config = dict(
    norm_place='pre',
    bias='all',
    train_tokens=166800000,
    dataset='wikipedia_en',
)
MLP neurons of a small language model. Each row is named by its layer, matrix (up: input weights) and neuron, and shows model dimensions 48-175. Each number is 128 + 24 x the weight over its row's rms, rounded and kept within 0 to 255. Numbers have three digits each.
A block is one neuron, or neurons of one layer that tend to fire together. After each block is what it responds to, as a language model described it from the Wikipedia text at the highest values.

L2.up396:100113137148128143120157142118144093090136149118131132129121094118093125129093094145152093124140101160089154137131114116101127091108166129113115168137158108128159134123159133132107086124110125135106172106141084140087108108117175152166136158096149082096132112173105114120120116131082134128161116094162125116127138168155130143148102164153126135087123134099122106093155136129114133098125
Sports record and stats terms. Words opening labels in sports infoboxes, stat tables and career bios, such as record (Career record, Medal record), First round, Best bowling, career, football; also other in another and act in active.

L3.up25:139124109126135105096161175101126177141114162133110119087135124096140143152163136128117137154155068136133118174115122122112104093123186154133118115140130106168114123121141147131130130114090158104125130159138117154122145114153129133106161125133128142136102153143107103145088130107108124121103142107127119097103117099118157122117149105123077106124136121143124145093148111142137161124126
L3.up69:127095107141102127095148135157152096149131157110127115143149111111134139152120112137120117158116112190141125133126114128088098111151130081093155089140126141108124108093159114131129139142173103095101169146152093145118127128184163112130130104127120091127127120082153149133130135134177089091174088125112118132120135100151103136102099144131121138118133141149156165130146150109129123096113
L3.up88:118125178089160092158125081124145098110103125136154148124144121092132125119155138165137115127113168111108156103128138109157136121131136088157131116164133156102088132131122172099130146133147089186117168105176145135109137121156157151179133143124142153174124121088157123139093100133143107168110096129104153092118132114085116134111124092131125144121121127150123122146129077114115164122135
L3.up109:113114127078111132109160111147118116098180131156103123162141159109140122102144079153075151110152110142134133073149150101112151129114131156145175113119095105138162109136098053131142102129071131099121146151124131143117183149122129124108141120166139122098159102139096107121158141128149134099132081080144119125133141121148121133177136121122137139117102138186149134160110129145150136096152
L3.up223:113120156127161146104136120112125102139157147138140111099092100124108163088114123133117146154152138122093112094114084161150131093092116113136139123100100135149122107100126125166088140099131068133116149130118151170118143125090158159147124131145156156095120124099157097136130151126127126150177157159125118132158114122123111149108154115119165095113158120135127144108095125175161145138149
L3.up246:151107187151106163146116098126131129132103130154092104160111150095149138113104144104121120104159069116129142097150100149124152120156142149106140125131093124141127140148116074144149136128118172142104155135149097126148127106114122107113105169123146121132131155113107153162159126098120126163123132126116170102127181141122136145121133136129120112137115165160155165109060145132091138104096
L3.up270:107131168101141127131169116146096114123157136119087116092105129124125145168167143126134108102125124139153128119106156143118097122094126114125158109122134152089150137088095107134164105139122123143114109140151103116110127113163131132130148130158166138149129063096116107117078155121156144119140063151165123089129106114078130167134127123129110143141135119180163145151180127137122116114143
L3.up305:164099144108104084149130158090185134122136148138091130143138142126125164167157106128104133107116088124125089161128103160124159128129132118115132113147147115128143125131105087125148148114143103163091149105181131121049141117138117126116179134108118139129141154173128183112136128110075156170141089117110086144137148144141153164150104129142119120121105120109110098159162143193168164148097
L3.up330:129164163121110129125102121098152107110176102150129146167109108131110141124165091108150109157134073124130171156108107142128132094131146109090171131134133149130104071142094094136135120122128139159140156151143123117158091149138126106133137151108122122144101106115103158141189118146094088137110129143092161119133096100097117117133119127114110127150145157148106118089078164119104179128109
L3.up343:148118147144118151143079161128149133127130142167109063152144104115126127118157103149130110139142124084106118085151103157129127119094117140093154137128096086141122069149082169112139139159110113160124129114108144134127113134141145099144139113141114135137129116108163090156126108116105123089102106108104119148106106112119167156154097141127133118128173156148145115166106124085111125098120
L3.up417:116095093088136170109126144139139129123092121117139069185050131103126116125141162109140124119114105129141123100140148151152112136116144101127127090136122130139116133155097084125093083127144140156147125197148130151124156142124132096099127088115127157170163130175099146140148136128131157164072151126119115117173136109147080149126129118144103148126109148133131151168144136161121102092113
L3.up420:140124146119108106095112112152141095106131142136110131132093105126127140136160131161135104112129114144121159167130125120097115110136152077139116165082117105108159140120096125140139153088125080141153147118155125173105159088137141158148115112084144096116105088124121104131138156132147141169162119172110140108171157160165132184144114129131132137148112137140114124114124132179142109095061
L3.up467:116117152121111154131131112104139135133157129137101152178125110127074108131098169145096082126154096125146135158109185130143092094115117119126126082145093104183149124117088107148135081130154145133111178123140139133120136114139146110113100144136120157170169089101122149164115137165116143125120093105122129148070075123159186168162121100161105140115141113127137123106107095144164127092136
L3.up468:070130137129131119168157159117142144090115110190117132076139124088126159110175155117118137118160084146128158187142125092129119117136134119104133136104117084130137162124119093149130151134122146137137129147141078089126141182109105149101163144098134096128130135160099191069149156151133109135103100105161109140092160083168128135142136110135095119128127125130100088107156104134078140118157
L3.up499:154087175118155121105119100115141142114164133141117086152100131076161131121155110120097099141134085138156149091139117144131092150161139104076128113112096124137136131140145078156160086129132146151119157155155130147113149112124125141081175109168144133102150109090115136151111116170145107125134140075160122089111137148122165103142145080119124113135150150175150124130124141137095117095090
L3.up556:124123130145141138114171105134139122136158159116134129084098127120139130116130126103114102102143131113146129142131099154146124124158098093128165127112113117156102121078129160131064100134114115105144128118141131175085114141092128145082159122067140126143124141172133109118156136158124140134156097167167141144145154077103113161177135078166139129148141087138081142129130159118116083126111
Coordinate marks, mid-word pieces. Prime and degree symbols inside map coordinates (08°28′13″E), plus mid-word fragments like ac, ace, enn (Place, coached, McKenna), often in infobox-style lists.

L2.up493:158133137153082159123132150117133104151134089158109168165116160090104103134140125153140150127147099126097120082150101144136137119148124111160136120155105110155157077165104105114142087121130104139081152148166133148079128136167126134125128111121122105102154113128141089127134119181125127127106095096119114155140141142183148169158121104114140125141087133146125134087108092154127153148100
Coordinate marks, word endings. The seconds mark ″ (and ′, °) in geographic coordinates, plus word-final pieces in tables and lists, such as -ated in Nominated, -ied, -aced.

L3.up11:148116155166127129135112118073142105125141153124114157159109131139114152154125152143151149107124113128112128185144079141125144123097121128083156153145091117144160111171121112123132121106120167184094139115113128134109140139137079151151150155104145160145159143127085127120143142092087149128137107157135113122085137132153145168127099131126103139083124122092121140116125134114174148145115
L3.up23:170145160105102131103148117098171119147108140188142110103132151193123114137157162121112078091118139103131127147121115084122122130141109130139106114132126143136170085153120117088103048145160110150071146125171129126178127110122141163106144118152133127128134128131123136119119132103147137119119153116117147134126125100149112109163127143104135127165140164158068116103131130123128123107112
L3.up57:101145138119096145166187112142140086098128177199120069120130102096065116158141127123168093111154129123160131132120132110138116074128144101132159131113081094126127102125132114123110128178114165120143120116113116136057122108152114162121134153120179114133151100128104157091165136157158151136118097149082133122148079102091160126132139121121149127104137078137111140164143140132122125095134
L3.up100:143129150075129121105109155133125144129131155119115122174089118111151123160150102161107096139148077153119143142122129141051147119105211080150151171075108157149100138096144113124167098146076116154151103120115127132144150144168122104114158102141114126139116176120127121119172128119141172108111080082114140148154138096152137147148144108100119139132138109123112113107139127106147136118117
L3.up150:098101127121099137115155177127099115119124141146154138125087146125118187141088137094124100138164144153152093141138185129133120118090137100114120110126128146151132126110107144111119145078124138136105150140130108148124095131113143087108138123133157158103117105144139120109092135110202132163113155089126084116107129101147101159114100109121168184127123136104087099163134123102133158180146
L3.up156:127106110168102156123143142143150118137100175147153122106100104118133152107136143088118101123121114107176091145070115159143125117115143115092182096134160081139108107168121140173088116133119115127109150176132086115078147120169104129091156111138122108138156126148134104124131111120113152098118112131131114101149143126110133153122164138141113149124125120134112137139142200104116082094100
L3.up162:167153110120132087082150119097098155116124161138138092101119128157141127113139105153161157155128115109103139153146123130153086140090120091112134131159170147147123127127128155115135160163108098153164144141105125138106111148079123130125126136079136133122180133132127135106117140107131092111088130109152136141147156086060140168104121149150161099092100053111171118127149127098152083148100
L3.up200:115141089150143101107158151119123155126130109124136150135150118144155122163104163116179107161156118094133095148124134115090115164077159142157159123124118118187121085122111132115110122159111111154115107138136147125153174076100097136100102141151164117109137143158166084138141162161099114079118086118117112141147131079138124119112131098091096126159125151101108075135134125126156124148149
L3.up202:153134116127091152124136134197134106126122164124154162186132150135098112135133107164124148151157108148140152155151142069102102164129099061118135153121122100112131104104100132112082112138124119104144147116146153094124120136116108122137160105144155137118142123089120151149161173127085151114127150123133120174132142144137083101140118101107094099110148116122167127142125061138139162091112
L3.up241:144123119150159143147145146149124131154145128162117129099125098135121132171107120119135137081149140100120109096127127091126117105122120156111093160173154150108107152146108105098097132124159121130138124136135101119123142147141116173142147122167147133090125126169125120091135077075151163103104098156169111090138096106190118111115092122156101154153138105115087108148103128129102097130118
L3.up271:110120134116152094113118121124161117193133064132094126108114103129067120175144115118121107116141084153145127137095180136165130129117136123169150118107090107123104098118143132157065105137078112128115153108150125098112153130165170132142126153084102115152147116163149119121127118138142152123152086148132127131127124137146137160190126107121128135126182144122135132152071137090129099085133
L3.up429:104093115124100164091154108157138109168109156141119144186167151152118114116115133113124119168149127140119103135106172142118126162116115101149120111118125108120136131131098134165087148198121150154117108161149089126129143120121122126130168156121129134142151110137122084101121103171162144131151131135127162127118150127125120105161115129141115128139134119136141172158079153100185119112108
L3.up447:141166141157149114126119131118098119121146111070118152120136125130123097114133163136157168124186122139099104114130118120124089155188120109118157116147119172165108133120089115138146075145143162108119113104140117114121142073103068159096167119119122114132144123126125143164098111133122058089177137104146164143133094138158119094161122126153146081146121172111113124124107158120122147145095
L3.up480:135084103095121131110098159149140092131109090146082126129147115098143142159152163163115117157148124169118151183166086117123106122137163116152154129145123131123163106138108108119166131122161161149150121141113103072128105142090134130107119090147088116155129091112175109142100103157097165149157131112086159063138154121115137140101110095158175152144126096114121133130151161105151114130117
L3.up518:192156173157119121102147121162107081141100126134120133087130123182121132120104107104144132115132159077094093125155126123152105133144140133091119125128103095149130096129189082111181134083112164163139158082148109154159141117078132120116092122139128141087170132132149127131115120146126126139119147110137156183147107138111164109139097105134112116155133104064155098127129113147095106151120
L3.up562:124135149138113113095176126114112121116086183146135138120127073133126125182094124147140127108147099119133122189117140121150104184132122133130148171133154153149135120151153127122149092102121134171100105123157082091103113108083142150095185089113163154062149117159106110116166114131137152097123149117156140143156068163137142115149127096130147115102133089117123094111127118117096134114109
Word pieces in table entries. Second or middle word pieces of names and words in sports and results tables, e.g. W-omen's, E-ug-ene, Millw-all, plus numbers in table cells.

L4.up370:104129150101136109122126099132114163123117118128135145142146110119130115128147152105099090120162127164124133163105126115137093114140118110095108116152127134114129127073154143108136144109165129144165114117100077113150097106112154123155089146174134145131113156130148123121075152153177133139128172115118146126101129132147143138178151149128159069104129119141125103115138183098089136118058
L4.up455:117123125163165186089099129150095141097108148189132119107097145145139110163110119111157114091153133159148116113111150131122155113114101130124128117121143123176113131100116131076133149160101136161115126130081144118107160124140078110106140126134147117160139141093151150147102159176139135112108126152092145156127089096101141107162117137160115071122138169105130155109133136117097102152113
L4.up473:078134076130125103089138125095114151152129152161111110175134119147176110125132102141102153172107142138098168125122116115097107110115097183111082123153135148164130125120151141080106170146146100101127131086153143129110117123120096113130087122125114169149094133101123135131117117107110141131082134157159148085108136147094124139111114141150147125104148157133134093092149143116114137140122
L4.up503:155144136126134177089097110133079139094139087117147116114116126155130145131157076120105136153138151147148108140139100149116134130121113135082123087106125141147116114113131105120132125140125106145125115086165092161165121105145111150095133140117153096112110121153131133153100164160145103107137135139082166120123072164122159143124157055144143075161146181113127103152125164100139139141107
Leading number digits. Fires on the first digit or number token of a quantity, usually right after a space, like 6 in 6.3 billion, 90 minutes, or 7–6.